config.yaml
n_layer: 19
d_model: 224
n_kv_head: 4
positions: "rope"
rope_base: 10000.0
rope_fraction: 1.0
qk_norm: false
tie_embeddings: true
init: "uniform"
final_lr_fraction: 0.0
MLP neurons of a small language model. Each row is named by its layer, matrix (up: input weights) and neuron, and shows model dimensions 0-191. Each number is 128 + 32 x the weight over its row's rms, rounded and kept within 0 to 255. Numbers have three digits each.
Before each neuron's rows, "fires in" lists the words (lower case) most often at its 100 highest values on Wikipedia text that the model never trained on.

fires in: "in", "early", "of"
L14.up221:148131148107113124133146163119163173151110122211107164184115195108160085153153174182167089065122094114156153122097095080083057156150087133154077060109082117189112147162112108141170125114123132100089088140085073067136124111054146105147118178058152150153138126103169076118110100115168116129154018093096109124116107079141153116101087100141107118106124100118113119173110089137109167086151171154135143163069112144114115099132150147147131130176152176114128150187179117149132166163119136093160070162174175119135134126144100133152110137143165097133127104139122077124173131090139122118

fires in: "played", "player", "against", "gold", "footballer", "football"
L2.up283:124141124154086160107139154079120127087092132137159101191110119079132113194173109150171146149108153090178100104138096065093149101085138059097071126161158094114137167149138143105108091137152109128069127183150089097114141122172172105113119175169175115151183067182163113155081117137139131140092126102128147139101085159104145110162164075156148155154080199098122104069094144156173118132124138179171118122143145148137110126142213124198170152122086190118108095128123117149108077161126124138101191105115095108097093166113103127164197118127115119128109152216068073141134114147115152177

fires in: "china", "national", "bbc", "total", "bc"
L4.up395:103099122085172089087095199162117119117148100137166097097127167133115072172156164129144154142164156136109105110108149099098117136139141107125135144138124141166161149132144145185113117077101092172109124117189185156131106150110104130124128176174143112133180123115081120064179097062119144049107139085153157175104160116128074151132097125103136143076155108153147100122119146139106104129163123177071102123121170174110116075117145177144117083076137129155114107079054182133112083095117140129129137172150058162099152087121158114121093089091113213146168069091162150134194178113061150164

fires in: "be", "been", "were", "become", "became", "was"
L9.up431:159119140183119069154115143093126125072150146105133185113099146128113114172101101087136152147153131114158108148150070183101122085141140143144110069170162144085118093131072123110115120074105171149127145116132135102114135076187107093162213115125107115114158154149150116162138131135096137088127055145121120154116134123179156147072176177122170064079082131176193080105142163105089071076134182083118086163085103113095123124118206129088134154126145119123117162139091138158192072081184129140098094147130055172063190105169110096113132198181098139130110114128100136146087103150166135134

fires in: "of", "during", "southern", "through", "ancient", "eastern"
L9.up622:164118074089195151057165112158118102141164081145146195147175151160079112080168087128076062149146106183081129144094144122145119111084106126141162114159117124097088146129059115110179098144142108047152114146096124118123218122155075099128104054074103128115094120095133137123135128149133147142146116162122108105097107145114104124138113187042094109149113142154140163113077080154130105121132086059132116161110202151136151110128126174142132144136137122131160172109135137156125089105055095085108109138140130198162127092099072122170125174124155193101115105127128116126165157166136166076

fires in: "as", "became", "become"
L15.up461:120164092157119135135109075168135137096172147067102150127143135161115115119060160159109086101159130108087092092114155161124107175127178050132082134219086123129112152109080136108120131121154146108155128093148121107096120067171137143150108097103198122087208083056190083136085135151111065161102152103129103169169113082067112131125130151115110087064148169125206089074111125093195127134157082126147131119130112101119143140113130128175126123091153144132134142074129133111142150140102138111119110155155164082115155146123190102109089158138074167133121137176138105136147163123163093100

fires in: "september", "october", "april", "january", "june", "he"
L2.up579:156158096112173104089157132117130140205099157110158119161138150110154093108146124177114151116150115166135101096077182113141182134201105096172094073140147140187122099138086136121056150122122120115111149186187091105137136131109119043147149125183183132065205183085131166157129125080183167139096162150143132151170141138174072117168140094125121098099097134099151093125116123118129099060147112136128121089144133138117143117132120051191092174168067161116106176071137121193140119124134093112087188137136143102150120102099121125081119121144105179190141196140086141135116123108143144116

fires in: "up", "aircraft", "upon", "out", "back", "software"
L2.up733:178115091158221109174183123144118164161129125168098135169111086153127081112127108170056179129201114146173070118154121137105098155081133071140120119095131140072157083161186164116103074078072175180082090127157133192127142143216133080137177108154119082161148101131077147108152094117154097133097090105166151137095143136118099106156112123099089153126145131131142182157067123103169113113137063127118169088124125109166125193148081109161110128120147138102147133116132140113193136073182138118078089141120133134159147154175113115092083150180124139123115142133161125137161051124183144134

fires in: "university", "international", "national", "art", "regional", "total"
L4.up84:147126131116113162079194120142139166136157105128131183099155161174094081121077047116105140154167180163142108181095130083103134111162161115102122119148104119198191118166076125167108103123164134133150120102150130151131101116163114137136142074095126119127139193109174096128153076086159158122114156155124197142135149069121089082091192152074108153131060111117118192113129111176088076187182163186104080098115164147176160161078147124085175157135114152117131113090116094191145137126092116100116091118131118108077174117179098049076167147120133136106110112117102145116175177151099161090

fires in: "before", "while", "average", "after", "during", "level"
L9.up573:167166040128135163112134100113154164136112174101127054188119173098146127108127137131115093166117102128195088084134112160168127161181115112130112130127071150125108121102119176043180063096127119162139107091132102204150022136115060106142147139076182144134099094139074170090188142128136174111115125133108180139178136175194149156085139093172126175106120161187182084120092161139155098166070144100165063119143113136129118105107183149069096148078128183143113144138143067113168111138089154119140125081138113138146138119140115120150162118134147119115124124128115086130137137168104108168

fires in: "for", "of", "to", "despite", "behind", "following"
L13.up441:132152090134082121157172106115131132164209111116114091143098118173180145115136156077143105167132100162128170082098153082081150085147149143117149118130137115138131120126134096129169106142133125095125089116104076096166149087132188090115110078073092079038143117103142156104120132134115071121154126103137135095128138071097156156076115199112081175153193130158188157159126075143127149173094106111139159105180116099208200096106112090138155150077133166146106095070135112135131093132096114143138125139175100090132171067114146135177085059069191127084120130058148111152147162134127157181

fires in: "he", "council", "returned", "early", "retired"
L9.up649:133152052056176129187120116119159144132106072099145097119128129153104152129058125131174125088161097097084136140111057120139137179089140119176123142144134181158175150102084128129154152114080101196136151162115132121152141145122128142201136118076044121145158121140162176123116176135097113127124169097162050108100094110072155087112094111103158169085093152125196112096104094094116109173119133155158129116094129165096165060118098168104085127151160178165123143187145162127129144156191172174146132086127154185128130145099121154125160224115146157125119076130151119076114144139157126165

fires in: "were", "and", "or", "was", "newly", "are"
L15.up239:155135129075106123124143116092114142104083100090162110121134170126137174143159116088176155098089159091118090099114090094141182125106109160130159146106117180060163087074087108090137132146109082133129123152200065154120089132096140098103156136130079112116153118174154079113106159146118153100117086102079121097195139136154130137111130169200057140073070073152133166126134143083150105123138171066123129095100157113115148080080194122084128076147155142094138193148177162133156080097149111134136071102083149137158143159127150164142119119110178152149189126130113080096108107144096090131

fires in: "had", "made", "kansas", "talks"
L2.up114:177135147131125150072132049090063169113076171160156093138131173110121150143086148146088096165120173149061104061154094171111098151168154123165143109082094153111205152118189184128221126148062195169160149177135124165122123149135114148140107067130108163166163132126145109104076144153188122135148115160170115104093148147133169157123124113133158173152121115107088106077131124137146110156063121136087118155150116156136074137183107113172096151197044158111166110137179103170181123093089102125132137132128100073161098085115127142101137165148133134159113128104108115103087135058115099118

fires in: "became", "become", "because", "led", "passed", "formed"
L9.up191:103146128110124064155159080157089152122178117116129130101104131129198039151164154070174123109102121139155067136103167163108045174149113076127147109175094142074147111116118149092088109104108123146102107160111128080167145103134136094106117143074112151103116140127138157145109204147114143163170117128128077119131160121120191093127142107094142147100066173211138098128111167148127131151112175157124086178095158090098200163131104085110115073138211119133148106057142162093125134101163150140101154108111137134102125147147196041113122150094122184137110099134168142122126110151124094116

fires in: "of", "aircraft", "described"
L9.up795:069143134126112139113145103151160173126098100162133126147110135192084151189099107154061169114170078109130068174159121064126142150122088143139125027120110110153122135164127095135105136091127112133128019113143149173133104163145130104137089165089127068164093099153087132149126067088133130134159118088114124118145094131076176186147088133094069160126159149107048209083060112151144137137104129095137114106119122124132124140100062132120114121118110140120024137152104128154145132077123107048183089076108109116099080122108127107135095151121155110165107069088083083094132177114161152096

fires in: "goals", "played", "born", "footballer", "football"
L2.up450:125096099120123135073119135145101135123064095097101130125105075151111151128185104143131135204120130149149120112103144160173135083150154133096090151159138124158223145170181136110164143093113076114199056115166107143118118162147169138118137116143189070162210101159137107124070149113072110111045130112163135116116127162104162171137119119139136121113124129120125132087123037090195132131082127137126124103143068210109131147143138110161197105105161140132137093120075155142069145142149121137110162105105142088155124142081158165146100089120179100170110184185139140106163200108104135072

fires in: "in", "of", "around", "on"
L14.up451:139131104164076098067153168132158186123159108086117150153089152131174131121099147125143145162117186126115078143143107110097182109137140202084162104104157142145088121091120099101134110139050078102139149139077097155149135120116104084164167129165130137112131113117088118071155172091150129128143109098206155148124125155154069127157127098137201093070160094141151132132117106095082152124144103083134069108093163098132137070147143096166100070107119085183087136156144170082128087138123135092145154106134131102115090083123062101130117058146168084129144040087108154095045112145137173151

fires in: "at", "of", "during", "election", "list", "elected"
L9.up594:224176104117100119100163151112150162184138145049124127143172134155109073199156082132096079133153110159123157118125087100065120154070124145140168134078148126085129089148134151165166135075180135146138144165135134152128086131157129086085094119127066148166099158071139138131146154165185107102061107116144112112175117070129080175127070183091142068091099124170163142140074166105123162117081083114135181109112165181114171079135132161141108120073127120110137123141182172156134124091125150047110085119129114119113123120148145147148098114139063118105094139116154139053112141209076133131

fires in: "the", "of", "with", "through", "to"
L15.up787:136137176071039116069190071095128114197160160104159031151084116178136129182126193059059123160121098140165121086133126075150117098101153145109156147106158096057173129151116115149113176097181058116187175113106114143156115105124125063075091145103072144092101117141144145104157133142101159106108090142078091133128179114122080143089121088120109145121092143183108091089112120171107153155150084180131105193208088109190121093147092126130128158190137128130119142105092148153133138142075162143115130115126142088094150101162133141145122096141131125108095111139132091134134139142157192168

fires in: "of", "english", "french", "bishop", "engineering", "including"
L9.up668:079124122136109097110117089130169076180082103121151112176117162105072169113130151099138093120147071206067068118153110134096081139072085139164120119106134070145122154110115092070093089170141129130135097131149125124123109154093084151061124141138063113138174109129125134132123097121087178054106084107087105127107188170099101120132096139153095144119168148080103168071130123161128133101155188172159138128131191169126196152141166104128111116111111138120160157134130154169118156159111127115106153118159075128182082171174126129162093150124134148051089129062102119051126153090090123091

fires in: "held", "old", "children", "older", "mother", "wildlife"
L2.up55:161124131142094145188085079163121133127127105128091092115150097149147114156118118120162111063139144130133172132101068117152121118094171160188107132144119097146112124129061136093109099129150116103131113131173171158112136130106157111110125105152130118156133143163063067115230164082109069120134181166135095145134176146114176120127133097099182153091190144077134167174110051138131154085112099192091086106126084122064092149125086082117197153118126126128112140109138149086122110105115194065107138149130126114091159111115123108142093153086151083169103132070135196099172118074100120182

fires in: "for", "with", "without", "in", "by"
L14.up20:142149155098123061110124113101129094116131136068159078156096124204169134198089180092160138128149168126123101124119110051118143151078141087063086117080150155092105130095089167078110188177110143158141085097125157116142109094188151074119073164129103105108100118102148078132176085092118105079125113133114131107095163070146137128116105112164125082165184142106181151164163153130118111151152125149119077101154109202097146109130151149153137103124154068095145112175116153140161124116105076172114134172132092161116170151103112059170114088115095136083124078155141096141129122184181170159

fires in: "not", "same", "said", "fired", "to"
L13.up42:122161128208093137112141114139086124137156137149133134137177159157051071149101125132122155098132130103126073138149182163173103153140136126103153075109113115103069132101082084097185104130091147195163146122130177188110105083103106115124159107124121101167134102145156092089109148089186157130144040172118106133160119166152127095104077101125139125094133157156125202165163121072153156113085100058125075112101114113181118128152150092110102157069141089128149140180087121078124070115149151117082140124147126127083120082159139146162101160118162138086107124118131138093074170195174109177

fires in: "after", "of", "to", "before", "despite", "following"
L14.up457:134155137163112135108195055120156112127181132099141114178106145164128150067134141144095155139167137143084146087141215128129147144145118098100128089110184150156136142148098179181086143176178138117145083093144158125073120143137121097073142170120124114068108145120184104132139121099159137077046148091175156075128105146184081182098091130092080122125125199133109194083181125164119163142107121115094121079173084111132176137083092123104118116141177125133067150125101159104127111133142155198168165097078088091110123103165075092165168133118104187088096143128123090148075146123130137143

fires in: "in", "born", "after", "following", "from", "throughout"
L12.up136:065154175083088176161102088067079124208176138138133195130140112144129165128108107158088161126128169149133086081141129109086127142151101089104066111146131133151153133129122156110118156107174187095130144117151163087138181149112191064105094112102027098125105136157123105087078149143120163099135108055147144129156130159117091129165159170130117158141144095128096098034152106126109066146134122099172115089155119097119087069107136100158085113154197172174126106149117164088102142121147166150151149071107146120090094099082114117177140150096169140204049118115142181100154177120108112126

fires in: "may", "march", "february", "june", "september", "maccullochi"
L2.up665:139156118183092141075104101105104159141165161166135133159135091157111043179140123147110128112113131120159186122176167159100157153137102130137116135081082083135178151176147126124129185159125172138092183155121157133160126158165079156114189132120102093075123113153124148105156136138160154164143101099111142142168133102149124070091085103119138151151133141090145125113114108102171167088202148095096116104143146107134166122167136147143138146112136113201097136173119096121113171132136074135143136174169156153177073150135078066132125105102104065126095123145128200087119122032108167171

fires in: "would", "april", "january", "day", "taylor", "clay"
L4.up760:088154154148081185091101124134187175158140150146196118131149136171091076144101079127141189168146085129127103133065120098134167045100122152115063139081131176137149085117178119135179089055135082113140138073193076122141104131114141110120136094171135172119149109112170130155130101103161127157128134115083093102236145202098116135142076127093143111104098100162128078127124124124149132071108159096114158119167156141173126144156115111083124185163105154141160128186120086113117171129115121131166149097152144141139140104125108140105137095138137178091161166140084170029108143095091127136

fires in: "was", "as", "is", "became"
L15.up481:182151127125145141172139101141135136156133108081074111133108192184083174174145075112080091112132117098154142135145093115034137086138158124126107134145087144149159128133090192121110076102176159111117132122101052156188156109172141147078175148069108187138123132118113132102132081071077153146121139075165163185182107186149111108121145127140151125163145052134154126166137090115078089126125131129123058145093111108141105166159132153129115093118076103128125046169113038147149175131152133128103134124092156065128130105153052098183093094106136111157170107180134113102134145116153159150

fires in: "became", "was", "is", "as", "become"
L9.up605:129152157111122110135158112127147094071125174116043142156115141168112167114160154165076112123153093078170140178127100122080115142126174107151174083125066197052140143149097151153104138082187179161128126095179117199131093102127096046121168101136100114144183152146130066109093120065122165171099119129132092162189065146198145100108089092140128148122169143117127073141096165150071142126144154118109077082107136081091144204119102130111094157140118104099112103116150106150078135129093129130099142167093199085119132104121141105119139097172096169149096111191082115090119164170089134149

fires in: "many", "all", "few", "several", "some", "of"
L15.up358:072173181156092096104122101142146157082099176181111140071099104158128140187131170165092134122183134093105086160118168082127083079159140133124116102183111083164133112165148184152077154119084132150112129129098154117142163082143147137135134105098110164066121136180110119121041110208114118156190117117161143124159165097157137116099135110065092153106134060114126154113085111100151060090132129120094152121156162195119184150146101078110135157063096125114125149165134120138131114117168098128079139087084098143151146074132201165123106093059150129117153152118118105140164156174116138196

fires in: "was", "were", "be", "had", "is", "most"
L15.up354:190144122110100125076199145134134135100166117087092084089106143154117105082082160122183109147124067105130090079135103155127146087151155124129139152181103173053177137101073058150167194146147146124164064120115134103131105118079103122118130111186107144101132160148151091094133141105129109174168101079164113186103099188097113069124083103187083131121133084169128120107093143139138137139127159127109137120151149124149080143122088124085103118149113092164149075058170092196131133081105142167052115166103139145140101116152168178097155144193147138170128131089113083082134089138110211150

fires in: "has", "is", "during"
L16.up304:105126148125120144143148100138148144091135088090125098145085178142118119103090135152106129116096122148182127119129106131182101131122105151132203148121113084139170140143075150112131114091081117100184178179105144107123111039161099120124178075124144059144118155077118096137138148139145174077121119089114039162186137121203150089042097195122153170115146118143160124128116126097113112096091057142141146140102026167143156134162181170055114131135117153082142133084136084093102099142142125082142120085070095076127128124121066162102142133107118148163115100104078116139129120111206113155

fires in: "and", "his", "s", "of"
L12.up431:110118099100112110080124116144130076112122106148120112105120126201135168190139134146124086166118145131117195185125110105133099151149132095080122131115129075131112133141158147053100139106141127128153098163145160096125129078118143102150208111143092085124151146109121126060087078190098154111156108113125097095105151171084113180132111073155077136153141143134165147177118099134070125105149109100124138102106104098158167096160107158114098136102112164139112131151123116139120119164114074100111147110074143156131122091097112059136073142031112124132120061147179118135166144179122174166

fires in: "for", "as", "of"
L14.up191:084143141089143126144130121057157103139114143097115087158105113155145139158139173087077112139138101096143095133141166136129133067108082105130125209174131099145137161153114062131120155074153161139196093085090092116098086119152092108098120075073098144098142165115185113089104132092097124139070105146104145164079163151138081094203122138145152129122179115112133079146101121099099070160134136093104090109187097156109139131105140109228111158133048137099146108164119162137123114181124091069157109199141109068088121105120107166163085131123131116147060101127107105088119151138170127149

fires in: "with", "is", "was", "within", "very", "were"
L16.up768:171131117083115141114117125122106124099159153090166084135117184142167099091116114086075091161134123117081072114157056104135143109153145230093193075194168125102160158126158094089108109178129120167140104122135133136096114124177103106154085141121111123072161096120193157098144164154101121138113118085164121142113091190156129133104134111158094129154107127143099116113062143138112100118122064097108155106161130162102119111145112116053134141144152072115069148085181112132136137081155192140078076172114180105115139152152202155114116089140185154146106125121128142036176170115094109146

fires in: "of", "and", "current", "headquarters"
L15.up811:156141101150060123058127160085105157161083069139094068095113178128141088119074154070174128146163063114171104090060075081145170093100155115125106200151153128096101111129131136180113168111079137135156129127099071105131134135073127111144093076133126127135196139172171146146167150157136073159088123172199134159133100143114129165159113128191132129135140101110140161153114156154154116130156149123122093166095141152172054167110130127102105122135120123084128186157124102097171133123140151170132024170072140140152054125146158134133137114105105046122119119113140086113110117068117110168

fires in: "of", "soon", "african", "close", "around"
L9.up505:153154120102066137105125164135149133108142126092120104179130127142112088125146117163108136171133122124156116088066112141114082098142131147093137116142146174151134220068095051151111066183115114119131132155083182160141123135110142111036115128129107126116183147123098128142123127121132089162125064125139096163104166168119130137127105085196136067086142117129166109155144178091139093099122134124148145121101092114064127078105132138141073078087204131105094144118101148173157133086105042171109129146167104163176160076134138066161097098178195124128098133050063070145105087150096070130

fires in: "with", "by", "of", "under", "using"
L15.up96:111146121137076119141152149092134161136135128075156082172069192099109133186095141068116083187126136150154116157159079017171128142133179108082163041135177153143087162098099117072147122122106097127142119139119130102121148144128127107135052128118078133095110112106147085141165115162119179093152094117121136110128088140124067140073108118117156077185182086162175105155066107126130108125122122133148118084157114163143170106164100140088132130135158116132163112095154134198139123090197138096055163114159097120137113131153090107119121122154093114147112091077101118179090110132185220168

fires in: "been", "be", "being", "best", "were"
L2.up462:097143135112101151171078095098160075071171171144129132103078210197144155147157102143085105111129051095125072192176163144120124135120188129110140142181051117141134102114115095120078096142137106167099113050155093115106132111194144153104163114108136129073116153142103088148099168089141138149122091145144045149114137191124157159129129161143112137101069130123180085111103134141091084110144211083136092128173176067084134143108152126129134153172139146160107152092162075126147071101168191152108094159140143131104181116141119124127085115127142091130080129131062094141118104165064132131

fires in: "january", "mississauga", "miss", "mississippi", "april", "missouri"
L2.up721:135167171126135186073128032161185122152126095124146137148140109120208110105140094106158187124137122146154069129068125155089173110137132123128144155146128126120113117117148138106072155168068124092175128115137127080091138143168108134134184139171146142116088160119178124148192059073109106045139089127157162115168147150106067171090193133129101070063101101057168105102125107160089166066121133136117142140159169125128144112127090156104160099148099164103087114123129159149117135122165086111106120149173091080067118112143135170082139099131095175160143139128120155121113174122152101095

fires in: "school", "is", "college", "children", "1999", "s"
L2.up285:149131090113106136163160170095129093105149140163103200121102191089140166121095115127134077139163129114170110076112071117143116099126134121150137183072113112132128120133127143150125088093130108115124130152107128165118123067130149059108159079142153133191114115193138097143116138128164035152069059174110097127145197097137133134126109086150080170131152121155190136125098045126100080126076109150101071117125130110198170125118084063167178137114116093115064101069127113171091147167140140045092182075100138087149102161130106130113142179101159155145099151099151132080146133133126111133

fires in: "as", "the", "by", "and", "to", "with"
L14.up219:087110125122076101082099133136171157056146133084234186110129132095180103214151198064073118121116142124106111140083134100110166146134180085162139140110149142127162098129069102163154170090145127106092127105141123093110153119169133070121096093117110105167152110101136134115094149116122113155141098081092113122054076151148084144114119142142172147108177174146183127138119154154127135207114146177085144132138111078086155126054084173118079165147129152200091136101151139166167119116146136163117148174139129123134205108135065063155115155164137132133187087152135125168126134147176154159

fires in: "not", "well", "however", "this", "same"
L4.up472:125160124118109229139094127084133142155115144176161108117147135170162126121187139187158117159103135100146136150185112168172094093125189062118184170113133151144108158093153141126130128145148118163040098074142142099106142057149099083089071072130144117134092112073144094077115109148198101101168084144128138150175106170118118068112141202170100156130158121105141097118194102130128117140127127068152128142108110113174150086117112125122144130153147068157135169128169085080127098140116160126101117144137124117169116142157129107136147097089172129107158170124095098111111122207101123089

fires in: "career", "played", "have", "record", "goals", "life"
L2.up775:172096089146112131101091169128131182107080141068151142113075121144174143168128130101142125153151172152134132146135112134111119123133212110181144060146109120066182139119121120148175150114115153110182101174135099151090179167108143119107139115098094114148096119124153092104166115118132124180079087188124134144132118099173121153103141127132155073127076112189147091130107079157141111106118148166199123145135148156128111112104146110086126085051121174103089123178129148110109181155068158098114118120147175126161151160201144084135093050051110143171163115160084080131183184120118114095

fires in: "who", "when", "while", "as", "that", "which"
L14.up733:145146129151130140089097059149100170123140125067109135121125109116111159100127129160154091180109158135140137173087127159143178109131162115164149159112110112101105140114087157067122115150085194145165129137099128182112119041150130094145148111109096120120172112126115140092132130103161139075072094125028130178157098125107177125123129101178167155052114134100183111060147131097164093147198140095144106122120182147144114148117132136143068089113179181184151148106059139121108071156087135175134141171088122160117127097097190085182114123117155120080094116122139113164158098134128178163

fires in: "would", "them", "had", "were", "been", "not"
L2.up408:204135121107129155177163128205140118134109141117136093069112105154136200155126169075125146158095077146117117119094157177153118127126166120182167089128074156130191150063096160127144139109094095134199110129125073158133136128145166116121087205098068122054117139142150108080104130059151137126083125198110093111133139143095181142109092194133081125170153115086104145114129108086132090126103133084139114127151102172119159143153082108082121142141120123113124161144111097117114088077085122149131119106114124105112197062156094096182066128162176093077116188089106099121102146106127070040

fires in: "has", "have", "then", "and", "had"
L16.up251:142124166149120131131085123118138204068168070118112130110120147142105146121140103134162089113103104111126081100193142159101058103166140145118172127133120162091154082122121093118169121143177116133180111139157081155096136119150086080165165079114168136076137103145076099091103136165110082142178115147118070110136081178126156150128107143113103129156111071181144157099119142124144112092089163098116069136060115159144142129181135224107091093192128162108091092119153081126179175126152048132152108103124119161095155130148157167111142177177128165235137172106095107114123059100119104093

fires in: "of", "at", "in", "described", "rescue", "description"
L9.up273:099107114145055111126114089102116154178125101122139091130089185129125115131188088168065098144102166109147169113176130145176111117162166136081127181165116107101085103178073125099104188127079166122126099159115188078131124177187128122107128122091056154144111118134141088116162090155100099109125092116177118029167145145075128131071179087189117132124102164147134143136092138076129141092082133106113128106162148140105114136116066078127145118197164189138140111083103150083103094172170166124112115103060098142192133127166076152098097110147144141123130116163142155131158099134160129100

fires in: "and", "to", "has", "an", "that", "had"
L16.up454:091167142111053107171124135074121125099114186073147072157144063215126171140179153140089110154125151134161079161122106171114077137128160110178189119094126101072190159116132120138102136036161077131103131102116129145146120158148085151146093125132076174150168142125173079097123167147134131129137125104062098189075070164122137120114113086143094151064102123136123111113156071111153107192098090164125103075163118135143102122152093146131104136125135112182136113104156171202159146112159096150093129174138123152116139173168121157071163142126180111113085157130088117103094101154185138156

fires in: "as", "top", "force", "academy", "forces", "forced"
L5.up161:220069094189146126112154133156190082096196159078083117120127143107130150168127127157106136123150144144108106145174189119144098091180121116147136138165107098095101200123104145130101176115174164111100058111170153120093115100156093143155135089184153151134173159098113170146123141152131210141022151112134087118154161133193197112109136131154123114110139152197101174087089171121158152139117091086151083153103068114103146127126139132159116073134148090182119125074167171123114120084075116099131120135121164106166117149116139089109102133134138097126092095128156086101117127131169151142

fires in: "as"
L16.up499:126128091053107121163109103126096146118159101117148155136166096190164139131110130175185170138143055153129124125172141123138152161152101127111106226099080157153104127109104136159165108058103206151163132077136144167106060124102154115107083073119158176107140102153131097149067140142134158157097106063137141156146123133129104117162070067143131114103166147180120119115102108119109118118177081107144116065098092107083142166109150176164124095132102096166140157129159171152111138155129176149087143106131124120088168179109116147132097111126052137157086100116133126124116096102106195175

fires in: "new", "held", "original", "old", "entered", "newly"
L2.up508:135169150084115130143097143198152127141128107136168116122114181168112126146092144114170127109109147078097145182110113128162118126111083151132126111219186123201146109121145131130098127161113098168084120182101183150111095103138119159056143122166128116205135125113152125147151095116163103117127163114151115164168124141129128131164140123204169138042157144105170169199158082128084136114152116195132125092183109129110129135185114159120144160154137124110101129173101142090088137099144183137086092122166121170147154122097110153077138163133148142111141140072158156160128068061142147123

fires in: "to", "as", "with", "of", "for"
L12.up113:122162092178108139191154142101161131099093203115156136159142125189132185156152163098147119063080116110092143052153093098167155106069117112159128169131105102151168119169097110110167131125150156161155164110179127146097174096170153050114101126093096182119072121129161161104113180150116160106069143158079142123066074106153153143166103095133150091170143169148113125154093167128078121112177099133134163110155118123099162078120125168146132143147209116150111077122169190197143163136172110136083140099093148128126144129117151129078115123209071158130160157101130108115129124133128125204

fires in: "the", "of"
L14.up523:115126156165110126115110067138139113095110072122074145135145144135120112103110154120157066149127134148187162082063072125082113115141133108119140130166177136145099114114149089120111127114058140146163137110144125089159072094148135089123115107119088110132070049148150128114110093189098121113155101148149120101137161162108123176128078100148115116145125113145140158081077068146120070096186112163176130150199112185119095160131074109127113147086091155044179146181090111095129119174158101164184116122053169112175104163082112131174049127127128123089074132129121163163120076121162145169

fires in: "of", "all", "various", "time", "from"
L14.up176:062135180164087152088086106157122180095144074135136113166122113171174118157113154103230110095119147089105072145138119085111141134118148105142182128129127167174141160173128114150151182119173106100141106104092123088101122110162136106101090163100135147142042126160102099118162235110113105139108185108107108082081209150135143163086129142090119119113137117123109126099095122156082121117173186162111150094178145156111138119102074131088101114149109085145129174180131096103093126107152099121129135124110152078092167107102110113132124130157130107168140143137063164170079064120088174140

fires in: "had", "species", "states", "were", "king", "kansas"
L2.up204:108115095141140219125130133156098166181111186138119170065135116129100187128092119151079104250099133151051146091106163110122086135115158140084177142113151167063083156110141091102165064125125153154165116152186136126140171171153152169091126120125119116101108141137166097148140095094144199154127156138095104083105135189106112142100153129165127132145125104156171138111168132089172078137103106111186172180115135174143153090203149091137143140151161122094134082122185151151145116120135126103088125095172167163189141144108088160118089170122092092153076084144133085165150073157132122113

fires in: "february", "march", "april", "august", "mark", "december"
L4.up151:081157122107119153173094141126141177116103165101152138163099122059142090125144155203159145104177085125153099097137128159088095132121170123158107093110069151134103130140163087110189109111147102092105111103109145089129138157079147117108132114111114121174137119108162121107190089103088164189156127086144112150204147135081165165095093123130149133159108134105093181163104084092142139142139143135135136054164199105112131122080092155151211174109188119178095156171157100163099133130129053134133104166166168130159167127177099121048151105151129115150193149128175167118120122128094123189

fires in: "played", "attended", "served", "was", "became", "spent"
L13.up764:153135087154090111139136116135122150126112163086105101115125128150100130120140095046111088037162173101187158130116040137097144149144164116136081164170078145095189159167107119143094103065132172130154069114108096161124135100145170106072106177176122142076116114085110069192175116131125179114117128124134144115141143125154160167098133127136100137137148107216162089123103116137094140156138112111122139116183142053086106121131153127113136150113136159141186149080166153149108216147081166146094129106156189156141161133128119116126069129139075152146116167124080140148140190119158136188